python train.py --num_hidden_layers=19 --hidden_size=640 --num_attention_heads=10 --num_key_value_heads=10 --head_dim=64 --intermediate_size=2560 --vocab_size=14938 --hidden_act="geglu" --norm="layernorm" --norm_place="pre" --norm_eps=1e-05 --positions="learned" --qk_norm=false --attn_scale=0.125 --bias="all" --tie_word_embeddings=true --parallel_block=false --init="normal" --init_std_qkv=0.0142 --init_std_o=0.00231 --init_std_up=0.0142 --init_std_down=0.00231 --optimizer="muon_variant" --learning_rate=0.00683 --beta1=0.93 --weight_decay=0.03 --lr_head=0.00357 --max_grad_norm=1.0 --warmup_steps=200 --schedule="cos" --final_lr_fraction=0.1 --batch_tokens=[65536, 131072, 196608] --max_seq_len=1024 --doc_mask=false --train_tokens=1073000000 --max_steps=8561 --dataset="wikipedia_en"
MLP neurons of a small language model. Each row is named by its layer, matrix (down: output weights) and neuron, and shows model dimensions 229-356. Each number is 500 + 25 x the weight over its row's rms, rounded and kept within 0 to 999. Numbers have three digits each. A neuron's up and down rows have the sign that makes its largest values positive.
A block is one neuron, or neurons of one layer that tend to fire together. After each block is what it responds to, as a language model described it from the Wikipedia text at the highest values.

L9.down1619:511492511468515517459486515519491491529521510491492453517466476511501504518525522519472491552516497487564484516494471488515495537470505554512499501502532488514518521459526464488497500498471486485518494466456518505564531495517482558465524523461514530554495531546482498490483536492473537465487488512518457511512490506509511547464524520521527544499499511481496464503519509497482511500506
L9.down1679:493474503533527501454500505529465501506558432525490477500518476496507441472512520500511496487505502475477490467494519474524476531524505514453504527501513536499466505501539453490469507477502494522464508500558493473476537533485490523477462497503510505480511523523489496489509482514486507521512510531522493497486484540469507507476521482500526521562500551501515498520492487513517487489522
Periods after a middle initial, first initial or Jr/Sr within a person's name, as in David M., E.W., Brad Jr.; also closing brackets or parentheses ending abbreviations, such as (FRA) and (M).

L14.down1227:498485546477518496471458479529478497492457476522506503530448552519468490481526491509526493510481530547497553501473505498513490493494447530463452500477516527492477476467526465500487497503494494484528524475507476515508494494525523511513494495492458515509509503542485453463477517493503430478496485534475463500555497461466473517502520499511503480536513501471521484556494499506497511524477
L14.down1270:472476494513492478530493531490505489511473556503495513494524508503514503540486466536549520497493525506512525516530505506481479479508493552503482498492509534538499479553521503511509468474552471525527469504459504530483511485483504519458512494508536534488479505502468461481502473492481465500558497505525492481483441453502483480492543472523512502489507505499477464514454498489485465528508
L14.down1383:510501551483536477518516502506505517434484489474491494510475495513520461483521455513494457452481485526517515469513559492495474534515501490507468499507553540530480477479499436508471511516520515540478492526517491498512454514496518519523504475505463533460509510543454488486500479495554504448496517551483534519536482544477463538509485483515468511483482504527498488476488521493497479493482
L14.down1935:522450480518442503488474542519502482529470497507522491465481508530466480514514523537517489513495527500535505506540505515518457512474524445508518497474455546511445491519529473532514471507541511488496482495478488459453499472513496512474474513476525492514529473477490507487505507545526486503506499502516482498557522463506502502496529479541513507509538508517498480475514500537504508488509
Periods ending abbreviations that stop a sentence from ending, as in No. 17, initials like C. and L., and Vol.; also States after United.

L12.down301:511529507515476512522475507534482497500487542515473505495489540484497500522491531482518524485549522506489461518443489474502500490528518486501486473466512490511471502452495533519495478512499509504447534486470485530475514506503511486515502472477513505412504523488491521519486508482461535533497511499499543508534482480528498528474505499513514489531499458538457508509453553530480469513508
L12.down334:499513478518523529516469545540442555517513511493503505483559481476541526473507537494528491486488481489511459490475469525467435476546509530523518510529493550490549508475490478492472473517498471475455527492516479487544529542486488548496500528520506520445520513528495486516533491527516500517478470452455533478464511495553477526540513478535489530487507467478519498509489511483444466551504
L12.down624:513503530463513521519511522508503481526544531440505497557533466508494530508521502514531503491501506510503513499492495526465494517487453528481476485558530510523517508509499509477502485459446512524486511493467492504459520479473485496466520503497549515527534513465512488472518468558480495503524498508494494482534516508486543473487504542546488499518458536480464497496503515481526483473500
L12.down1587:505498483507527520497550480500475535495454463470569534484545510528492515485463493506487464490482526531493458523515476489458517523545485487528499541480508444503531513524505458456462469460511470483487474464521487486514494490466519507476493510512495495491497524520466508527522494522541496522518493507500510510489471499520543518528475511536452511505493478490524474508495496499538504521463
L12.down1647:530510522480531477538510476471536549497450526503508504479504494507514450496503502483492479498504455507525475489493505522481485522464499480472546510525483488487459525513529457505543465502521467482477558494531493468517524508523527523511500471495440496489502568534503480521482505517546504493495518520445557512526486504531555535463557497518489524453510491485493505509528496488492476512504
L12.down1962:477483444493485485531537479501533479488446503542488474506554518485481499506503510505458481513487521497529514492451511515512504548529468470503482505487486490538508452564457515489484459420500508534508448480515487488477516497474470486515482528503474496479498491512494482521494532498487565482527434503472504479465541504507486521460487528523481490493514494537520502523499481500470519585493
L12.down2221:505506481521490485491504487511525448499506528500501505507480507542500527516513469498489514517433481519505498510466489479498509498492498491498507513546508514531530515518475496475520488481537476481519511516487506524501515528507522528523529502517471493524480468466470484530475493473508511506505492522489497515558506506497513498481484492536460536508459484522503465481498528521523453530446
L12.down2538:524489491480496481514501488506520530463531518512466514487523497433513484524531527484527491512528480528486528501461494516530524482554488521492470504486514469494531531485496486486469515481491489533478467489559488508518498495480540476487497505468504485494471485516537466516526512529520526529501517479533485471534535499506528487483480508501485483512522508502485488476514494481484516517488
Mostly the comma after a day number in US-style dates (January 20, 1990), plus thousands commas (5,384) and day numbers before a month.

L9.down513:484507496536515489499485492526496503485492524499537533455507461530498497509492521499473523485488499497524498513507510476557505521578461473513471520465496484500500507506489497507476533507507457492443501510497503488521473469437468488496458456492512522493527508463497517501493467530497507497508514530533503511422486473497461520506503515500473495501494492509519491484485480459538493482471
L9.down802:517504501541462507508504480498484476503516541507534510510497481471530476535491525491497498499500518521486511506488538504494546523515441497516492466547536483474494464487508443467475508528470495516496516488503486465509547491509519457508494492508500521529499511518505535506575466471475520509498488554515514449527517488461517488471488454491477525498468504496494541509503451528473491513506
Month names inside dates, usually after on, in, or a day number, e.g. on March 1, 25 October 2024; occasionally after, and.

L12.down71:537518507550500459470511492579511502495502540507511491507488486514511490490517460478458422480496512489503510510471521494491474482504507544483490470495533484466495477493493491464484486483519538478514506534516514531499413496535478502524506521499483507507460531514453460533482492486510504548468550463515513490541516502464521486483495513478473498475509512462521509505496473477508532547500
L12.down474:475548487520506523536474509481476472518548544463466467481550488444470477520500546498503498517482506506548538492485480479470513456514508513510499497505491512494480498461530512548499494452476520529501514501500476519504496508490509534470509487474447514507516530533503522481479549541521455496490500506507476528545530479453500479523532474495510475464498461534499552453459517524512557499520
L12.down475:491469528484541523504524512521472516561484507491487486523533539475466514489500506473512502520495488489503503539524491437491530549486476484516523491493455485585505528517485539549500466496476525521476534473506510496487477519519491493513493497506498516490478481529494516488494517504485484466507490522528510486494518506505525458545536522490487558546509514533533478509536525469464562513547
L12.down678:537465529493451515496500490553526513488528486520506528537484500527564478461515519507496477578497486488521498508539496501492542478469498529542482494478493516515510477527510499492507509492495490459539505490510511496516486495505520550496485524510511465476511446456515454526464502489489511504504451506491534473491488548480503507520542479513455517501490520514468505536511498537523511479513
L12.down1355:509536487481553491502538497519498522501515470489474490508489498491508502495475451504469476510480455485536448497520486462474495510480456495504497483500493497502505568504489488543523499479494486532519500466518479491507508484496528521514494531480435526502451493561535499519495517540453478494498509546547473488526490514448522479508489486471497480484476511498495487501502492518486471541517
L12.down1915:494547462467504550501532451499494500507473518479502537509558508517484535477453493486526460490474517485509532478551490504484473463512520492502547519450459489498505481508556474486508506514470512485489503522483524493496476511480474480488520494506490482473529543519454489490488469496499480464478475536540488571495499519541569466504509496492519487538489547466551521481511482482528477490529
L12.down1955:494507502552529486480525497485475524530468529519481497526487526508521478478504538461551482462529493521499504508485520460532454457553494482498509490481561468495524487516496479556508516513517499497469486523482488504507466480498522508534511486511486503499558507494515476502528481502516502489481521465508552482484520487501485508554499500580488478522531526493529514481511515509514514506491
L12.down2031:491473510485523523535474486541533514517485492493476521470549497514501456477523546529493506530517493521503463470463520495482510491517489501521518478510558513482506502528535503516501488502480473439468569517519553545525516542535499530533480478503482499474521471515490510500539492483519476452450484530487516509529461495488503516460500512515499505481477537472467502484493506496473476502514
Mid-list "and" or comma joining coordinated items, such as "philosophical and medical" or "investigation, study", plus thousands-separator commas like "3,000".

L9.down1182:508482515482481509492497563532507543527497519495510501464533488508490473508499490489521521507471517512502496523496499485520518496507531476500484533536466507531480517524483491505491525488468504461501513452504493499510484499490512524504494507490499524504533505477475476511503515497501465486517473491478517487517517491532497472579552504501511465489456561479495441444518531516518526506475
L9.down1539:536486518482472513509501484503536483540517471480501496558516468499503501522516490510524509489470492454489491474503501518493523516504446498517511510470492496475500533506483504488469537495515474510482456479569524453519513478500519517483501474554521500516480593490466509491494521520518502488488567472503455439526479496487465495481529505497491518467503484519479473499523478494509479479450
Closing == or === of Wikipedia section headings like Career, Biography, Cast, and sentence-final periods ending a paragraph before a line break.

L12.down141:510494515463529467510512506503470524470532469502482511497511500486504450469491443532530483531498466505522529501478450517541500498524477534502485519516518494482485513484505527484514493541497515505459540491524511549488527476509539486512490472477540522560524504503448522504507501546492512461497521544502469465470478495513494449486492499487556470487454483493474509532488528495486557505531
L12.down242:519493493491457527514494470495480460503486506500491510495528548453481538508476417519466466515464500488540479482492548524454478495526470493488468550466493506543503450511510505496499477522497511535491496503515492520521502467497503487507493523494512514544475525506517482448481526511468504506488463514503494512477506542496516500470445520469565474495528479476462497500497500464483525542483
L12.down607:549512508497540527493515498458508531501513484483516502469460490519490493494498526522521477506493452515517492511457521542499528501515507503464470559511514490514480480535463496487514509528469433518498489529545492451521512485446524481510518471500485462502516530512521483449468524539514516520499529481533508519517507497503512496489503545479505517517505503501514533509448504512491554510482
L12.down1190:444493488490504515497539508569541505476465491499501506483484466480475502507499494481518500508528517513493475495505497485520487486479532499469496506470448480509533528511481490518553496490504508476456532538533502477511499503519511486539491506498469471504500472486465508502489488478537517479507556499465503491507530508466501511533539514520495501487478481516498505474522504496496513539541
L12.down1469:541550491488521478491508499472544454497516477499527497485501523489497523446494525483536493497465488471453493509504488498441523517515528497505465460502484507488512485531481527517479534506488527510513480492509495515491525487543533554530514526524547488516495472528474526486538518526490516513524542476470494485559479497476541535448488480468490476483474495529483506464496495563503491537484
L12.down1480:497475513521502482489485487486510480502493473514473544512477530523481503467475468506479507500502517525502527501520488499489514502506450517476519538472487537541488441490461503543497496499453513528489518533521482507496534502484477482490475479501527517558524471508500473466500505506508444482512511470466528517490464489495502523534469457516513471511495500480470507467463505472465516535474
L12.down1799:496488515510497499544479529450492498490470492488488499465469532516504500496477491471522510485541504506524505531486507515524496474518530467491464547472457521488488504495480502519494487488459475517492518495511543489494531508523502504481514472526493484512513492506485523493454523514503520541473515496487511450488478520512504442486488502507504548535444493496491511487491558517505517512555
L12.down1977:528483533518491484441469501497485469482507479475507505474501535446481496478477516482452487490503522497514462500522512531535506515479491514523518473506499459559513497487501506501500486488465517493478509596484519516505532443479485524503473485501474496475496587468505486494521496503460477498532503445505503483517514476452510531500503498463490481505525513447495488520491510451472553457530
Function words and main verbs that carry an explanatory sentence forward, often right after a comma, such as which, when, the, obtain, satisfies.

L14.down256:531475506518509523496513483487503485513503507502518512482533509524526497508541479491521469525497528481492494511537519513510539526472484538529511511528486488516506534500492524467516536525477448503476504468500546543498459483488522499487499498558523513466529497477426514528495466532534535512485499459483521545507505500484472496505465488510490478535500526471497452506581489508476477481522
L14.down630:481496474541491523444471551509484473481469468489490523477549499479473491422507476502502520445507483480529457518523506463466493465469514519507479498496461515487467479527507493490505489476499500525475523549504492489455529472523551502482533480480495462469500517515531519515519456477470482520505501456524507537501474495513554485477517521560539483477476522452528508477512465484513511516512
L14.down1497:518468506465459525516455475509530477511503527486504486482527510520507498504494485481471513498496490557527514479527507527521503510493543467501483493499527523545512519491495507525521482518531509500505495459493513488504507512513515509505533468454492501521509502509492462517503535532523474511500521502510505497439510471505505502483491477509541501494480474489500539545547494515490466500528
L14.down2203:508506512502514479499502496518492479481470505512536498495519498532481518507494486497543450501498513530503534529459532491509499537475516539523461528501552533513488466481496446546452525478548466508498489461506509497495507506540529480486487576507508474553451492463459468486560488515542511508503485512505504483458475489469480457498458533465502532467486462487507486505515529528527489509503
The space right after a month name in written dates, just before the day number (March 2, August 16), especially in death dates, plus occasional commas and $ signs.

L9.down1305:502499477497515518498465511509492527516497488478490495455497512479517491501541513529521472516503512572495453485493494470529494482481473477534519481529505474507441496494528465518546532455478490490530508519483477497491505496495513492428510523515481483474504503472522497532535488492507478519457534412493503503527545438567508510491492478512514485508475487513469500517516495485548504491452
L9.down2412:474486487459463464516508506471462505566462534469546510490482541511513483499489523522539462497550504539485494447493494447542532535502467502496494541506492537480474461508473534507495492474488521515485527486525502486517486496485497519499505478508488476529511458530500522502518470498493474495527455529492517525495513524508470498570540550465449493507476514489482482508513509519509541516503
Sentence-final periods and other clause-ending marks where a new sentence or clause starts next, e.g. "in 1971." or "(Note:" or "However,".

L12.down39:527498514416497480506555487475525480514494523467480504541500465486510453523495462493476481510484499487491492500453511526549532492549515500473511493486523463504514501511498462499506506491528519465503470521456495508478521473516495512487499498486511532513521522472479514484496527521539515499475480508478473483501501482505446525485541502509500482492495508507554461524525485536470477476491
L12.down49:481479504520532527482507470496548519476473506473533485510488506541531501494486514489534524529460512520494524467518514507510485535490508528477482538484483491524475488507520531500511486510502555495472509500521450486503497523527513508474504494502496520506497516481537480487492486490482516523516519516442513512488496494488542481487557469504512468441516502479553511495519448484518535482518
L12.down183:526551470508498531502508509508533497517519518489493503526546511476525511487483473495473488514476479503526482501481507491500530504550512484489499476519494478487478551498499475526530515505488515548488514453513458531521499485462496497504505477533476477456498510524492497562485489520501503503457477466456548535482519503515479485516513497499516505515517467490518518482474498507472485482491
L12.down781:478502485482500497511511504533479515516507489476504513494529478473500467554474489480530527497489477523499511495505521529555478504496516445462486499476497490521535522517497530495511454521459503489478480490513481517520509528459471493503476479503532474460436474551506474470506532533507489515495481539508530520487507502513489485529466472538473504437488492462528488499508516474520512475491
L12.down1074:546485489515467517508529541505488482455494522524476492469492530516503498536548500513538544461517537513474508516475512511457526524507506505445471496520498496486475537521502492464477475512529512527549503520528484491483505509496506486475497508507538512479496480532493486488488466502547497496489497477460474509536480533503508501503498508492524422541455468501525517492507442504495511475481
L12.down1187:470493498462509502524524490536537511504525473518527488494456521493504495478476499538495500483472507524498506509501537470528513511508485496507466519503521481451508536493510503507508456518487544499548459478472539473473515469534506505520524482488456533505476481517503525485484507461493456514537481506485494492508495508492501528494563489484532473463495502502475540513527465513457506500493
L12.down1521:503513494519466503505470507499542482501520511496501545520520516503538515484496491543474447473510486511493520473500460451471500540491497469514516492511492479512521461480574535508483500523506498485519529487494521451505562495509514507486516502455548474481525450524523523469491496509490523488490505532507478542488487540519498501497493476528490472525512462491525474540542524526508501496539
L12.down1997:518519525491524478487479527505500518519468478442530557529510482517512475487476479525456538477481543509513482507486450545532438517473510459467502474512493525496542479521525503471477507538537464489492485474535522456517486487462520561494514495509480491477487551513511457459455509524465498496486536501492499499542521475511479470494493522469464508482463504492488525453537494481502489502477
Word-piece tokens just after a capital-letter start of an unusual proper noun, often foreign names or codes, e.g. Zh-u, X-ia-oping, K-P-FK.

L14.down12:502500507490480497492496455517499513457507498493516514479445480510500553545480530528521541496455526483524502520496504513463527523490490526497525475526533487512468474510510502557490474534510485513517498481521538499506501483513497495491474507496535446483537494548434528527453513507521557506494487477490484525537511488512514566529498501489447479468485512529492513490516503455503513490508
L14.down99:516500462483482515508523503521523486488476490502493521525499515489536468529493525519488504477492486447519494509488515478495514520502463525465477488510496504518474499504495481487493489511493492483513525506525513474515439504507470528498514470527506524511534531484470481500451494442515520485469516507528509522484554487507499535532520516464485506488483488495471504465503514522518514498545
L14.down997:527463472523482506517513494495460548504493488488508500529504554465515461457469482529494537499517488471497482479494487513480549510494454488508553482476479460526513511453502464529507524498476500470477465462479507444511478508493500496513489534535491508488569516445522477521490486482521554494460522476474550545494499514577459515508494513491483519517482505471483510491453454532512472575527
L14.down2103:486494485532478523486482462512458518490496502473481530489535519498513531488496493477504501478525529521524494523513506531520499460506522511512510517482508497532511511477468513526432501463480489406495463484521486554491518538509517495489495503526487505493524485474462480518482507535465521496507514483501489525520514477491497525496449521501505525498475508540478533503556473537473500498512
The last token of a first name or middle initial, just before a surname, often in tables, citations and lists, e.g. W. in Frederic W. Schlosstein, or in Sándor, Gabrielle.

L9.down448:460486524519524503485496462486459494469500510530438476516479497513498487481464496481555478474506493505503539470495487494547492517511544496517538515445529524477518508515511502511482537548514510535502504547478522533515489485486514479476518539458510488540504478478467538472526494497485482529531497451533471475470510532507569483512459506507535471501511522471521507499479478548485500468471
L9.down1167:459527507528488512459484480493484505489501510477505494497517471526487483477493470547527502526471476503436488472529476449527488490494508498516461489545494514497459477513528515516504537532495514520487518492531481508463450549502483548488517491440544508497479502496515558475508456481485515513552499537487479536482530508504516522511545524452494494508526523467517508463534483513452497485507
The word starting a clause's predicate or a relative clause right after its subject noun phrase, such as ", which", "it was", "The movie, which was".

L12.down35:517449494527522472485484513493531489533485509485500483510497486505515507554480543526501518495471490505495524475509475482518523465476518513476524467476489493478509494469475537496494514485457467514519497490544471477480551476499490475500518510499523499515510519541506505544538518521517467423484525518514511528489506450510467519542544522507516501468459489512491520467511506488521495543521
L12.down741:492507496475498496491508460468501472533495492506503510536513479460499491477496491522498527485483534530493511489490503500502494520505500520530460531528506480528485476527498551496493464479494489497490507467513474477508543491481529491524463543533489522536543510506498527502463526528531506522520515536530500507507483521534506449514497492523498438452488531508509465518475466486528444503457
L12.down842:465485479516518470479495515558500490501483491485477532448488492486491540490516500504499481547453491500482489542546484548478480496557510513521495497542502493485471464476483426498520519538502495469501500468493517500489510500532501536505513468487498501502486475497436488503497524465469460554519475502498519508533496534513532512523511502468514485469468532502492480479499519499459520508463
L12.down879:469480469503455524496518541453520490505494517461523540449461498520501519487482485500512495459471452535492472464510464502495537526499535503493538484538507515557474474455466496544517536525478483491512471523513530492527541502517454528502497519535488483523503502534508470506496482503499531515521477528488509505447508501467511473442495507487456511502508501490491489543511514477473490519504
L12.down1477:464510502551521516486483497456484513504511475501473551480457524506475538514524502522539488485494500529500439501483453479536544509502485507484520484447533534508505503485519537510503492528475505476462494489476480463509518497469505494479533517532472484520490460460520587512529463462464495509499509494501460521506461532493476517483546499487480435509478490497518542497494481534555524502468
L12.down1988:483512508508465475492553473491469469549508489470492510514501506502486536493479487525504504470463488498504540542494493539535498497508526453531496506490519501555486496460469513493487524518477467516467525498482557535472515501473460500493544479576504519492477489477497542487484519509468460507471505472496483518477500513482509501530500489487493489509527456519524516528503505494530499512503
L12.down2030:478502467518498483508492476480531502500504477480522510496504544544485506476500491465502522522520486544490482495479524536498522496511515499497531523495512535473458480511512538483505473494497474502527494488463511465487491511501500487511509497521509526496509519516553474485473512525544483486514475493469465482491507490531483469531503510514537485515493491490535466498522486496518499498521
L12.down2330:508495497494504477522512504503498528524547475505499496444514487483492507472560486484507516534495497476499489490498529541518527500530513474452506526487511492515498493498460470528487467456515517432505492459479485516475493478533465530496495506514483507531560505495486483503514485485482504508491515528471504496507516549508488487543506503482516511449532526479487519506497500476500522492432
Line-break tokens ending a paragraph or list item, often fused with a period or parenthesis, before a new section heading, list item, or paragraph.

L9.down1352:485513497520490512495466508539507434495518496507484535504495482514474453502470462465453489474502512462524507532526478530473500515466523498498514511496563512470514501558512524494476496515495437471511506494498510516492558491478471505520486471521492498513490463519483512509437534518507533530512493447511484499488503493507500488512456544500517473516469523458539538494523496493485526539495
L9.down1792:509492464483540453489468483520506516490532505533515545467474505463544465554493522464435484460557476524475519499540522492514509516524511569497472491497472511495493496518456536453474484560471511464506480500494501507474488462470546479458489494505536481460484476535459499511523535505527540546536523506500461542479505521479528494485544479491533514510520487521501487504516508482492545548553
Mostly "and" (or a comma) joining two nouns in a paired phrase, as in life and adventures, signs and symptoms, creation and acceleration; also some year digits after "19"/"20".

L12.down707:510465537495478503507504447495480524509477548516504494505509480489517499474476481521484542549537489463516481501514531487463485431531446450508502504509512451498493482489527512529475473500488478494534498522540507489502479488496524490489555490512461512524475506527490512511510505504520527515529487538518533492500539507465458488474521494504494469491499514497505491473466536476524503478481
L12.down996:476528535471497505501535496537538516485494511553478477503469497473522459515425480464494498496516490501521541498493501511484513537500458531497522497442492485485505500534507473518513469487504468465529470540507509496483497497479524530501523501506518487496469506559500495484490513488538566510510511520476463455496511480514523507486538514493504496499494490523502518489514455557509526517491
L12.down1120:476471451500496489474472523471523508479478501518510529506465557513530494569467504535513446491537467466535469526468471514494482502485490510473466506485494487512512527485483501512518510504488485525503475524515473518496539465464491449486508482530550502480532473498453488519480486548488544521482498507468497518512503516512520488530481524460495501515508477495498482553484482506504497516525
L12.down1472:466476491515518480506492494525487506510503513495514512461547443486539466483475511503549494464490508482535496498489489481498467489490495496515560480474482517522522492453481515526499497480488496540532472464489510482529435505501516463513489507528472509489462504494515487467466454492506496539493514442492510488510491507489496500421519490505517500483468475493458562472480521490502502469516
L12.down1862:452504502470486454511503479489505542493474486515504504457501507498515484520483472486538499515479551508504499490499539516520460518533493485492495535473484466542505516451514507502474465436524488525448426495520483476490471491524554527554520518500498454514477497509497478529516467511512501565492535495471478497482481464496493546467467504494500461469512530481546442500502516492482533470496
L12.down1943:492513519511495534496492471533518510484503474516474512502481500483503432495525465474531482500506499534475519527523485499499490497478496484522491517498475503527515518467502530498514437488507501473514476543473490480492490483478527552485506484472488549516516513532509499500459499528483492514475481539465511517446487536486480518470543476504541490531480500477475495489519501506514472524539
L12.down2407:468506469494488486487476458500513476489529466479542487507485522489527523469487468524490526490494508456509517519455495509495481497484484516475490508459515467501499537476486480477508525468466496465500506512528494514495512529506512523503521513519556476477484504539484511481454485498523548492484490471488494498484502494490496490466507457530520480526519506528503472480483485565529528480484
L12.down2429:497481520549460480523500482522469494474515498489549475515544439497475491471516530524498489494528498518506471467470497521497498470486542483488532484488496477525508549482460502536496469451430498521490575478479490533491515455483465527475493505500471471517481492509492519514534468536531493478474522457546510518506565477455526524496522489542532494502503518444485558493476475509495527481492
Tokens inside personal names, chiefly the period after a middle initial (Horace B. Drury, Louis D. Brandeis), plus initial letters and word-pieces of middle or given names (Elizabeth Cary, Anne-Marie).

L14.down56:529507472489519507544481480501496530505493504472520457484518522500458513473505477491523516492509520479524500489520517510548470527549527503497477516489489519502506528492541508521500494521528450464489546521531498538543539494430505502488476462509496494498470503477463499524507499516509508537498490531523483520473530519510493497459506520489476551547486477489473509487546496490494546492533
L14.down476:518503467495476466509512490509549492527477502480523507491471503528564474474539553513523510526509492481412529494530536513547491501513500502480491476512439512514481463469529516530522517512442517546459489487499469493511486500486469495501508480526480460487475503513507493509534516515537510548490508496477509503528546521491514477509509501506526491485531502489502505494559505570525506501482
L14.down898:499523529552514456504499505468470522492482511518453553492513471500485499498492519505475480468490497534474470493467525503517499474472548498481521530490494509503515503489488525520497521519493506461543503485523483523499515515485503522572475543473481510483521524519496529453516511528489450512548504466514495468453518473511445501510518508499476505470505518466516493512530548499495494456520
L14.down999:479488495479486486476419531515491490515435489514498475529515529521535487500542500506520486518529515502445516478491503504512513459483478494505492517525478513479552513471470503507491511495496495499474498494503499469498479529521489511479538501518518501485491429547484523498486492532482540511543490507501521529496481495486483489479551502487521495498490488499492493464462471565506478514515
Fires on the comma (sometimes the period) right after the leading digits of a large number, as in 17,500 madrasas, 84,314 attendance, $120,000.

L12.down201:476523553457495494532455525495515504548509502499497520526506500524441482504515503498519513500489509472478479476472539466487520478471483508474516507537526510519508459491480484517522501499465508506492534509515507476484501481443466501524532527542478504507513501489515525475455469493521470503515473508493497516479509472485516512519525499498471492520493515521502481473512486527509494537458
L12.down962:519521451481488454503511497490504532563526500481545486493540512512504493523504537511500481499499487544450519466492513478492527529512491502509516540537489463470521531519486503504499501493443517523476532465471497494499492560517474509522488494528457486505518517491491508529533496542503491529523495503456538502460474506513538486525492462470445524461519489467484467512500449519516480497479
L12.down1007:511515493497424513494475483495487534514492504462518501537500495540506508500471511532512521485529502504460460553515463501465466481542539490500520540502518490465522442501513496507512499516476471531553555526579495496475424472544510502498484510528474492545487510477503504503511501493479478532529491485528531513514512511537511492499534509522525491478486484524463492419487486501494503501482
L12.down1069:487539480492484515553533523491469519477492550486486525495572528505453490504501501508489528523521488492503462521496475551506492525500497515500528501557530534496492490442481492512496493476471499477439486514444512500505535469458500522508460468516459482446521501508518486476501497540505472509571507502479496498507552516575505515502469527494502501478529467563482542502472478510540518484480
L12.down1254:493551518468484504479515497457512475502488498533463479483495503475501462472532519464520500468493482517493511457469527482483538495475478509510483509524486505512488501505464506489534520449521537485513510456562488523511471496499479494506481450462503497503520523526494499543536544503533483488531530495541535499488487511463457498505527521525509525526459476491539457535504463548500514515523
L12.down1528:446500516477487519513478554480473488516507536526502511522494510502485447507489495476505517516539463462483532531501529520510500460523490549473484512538498499513505438512504530485478491496467511451461490498518466548400477474474499505500485507498495487481544484506503424539511445489529519547494494494463578537470517467484476503496483505498525523472542505470504490473484476461483507543505
L12.down2187:474506477430530487484491504504510481544519488500539456471498537485481469516494550481502439540517491565497497487536549469502555476533491495508494509533463488504510489489553488499505465498463468503531511507504531541530544535506487549529501503520483500491473526450448498491529483521488495504562492466519482526495469494476520546524470532485529483487496519489494521515495494495532483447493
L12.down2273:535496486515516522519528532513470475491499526503487482501476493510475502495490475491480480509535470478508470491507510485500540528481475497534488507523497482475495508456498523531516523513526491472579514550477486493479522470559461488474463492502482481513463513493480500486494487478497517499490539451542481475439484467458529497528532482484477519464515501498488503508528502534474525519497
Periods closing a long declarative sentence in Wikipedia prose, especially a biography's or article's opening definition ("was an American football coach.").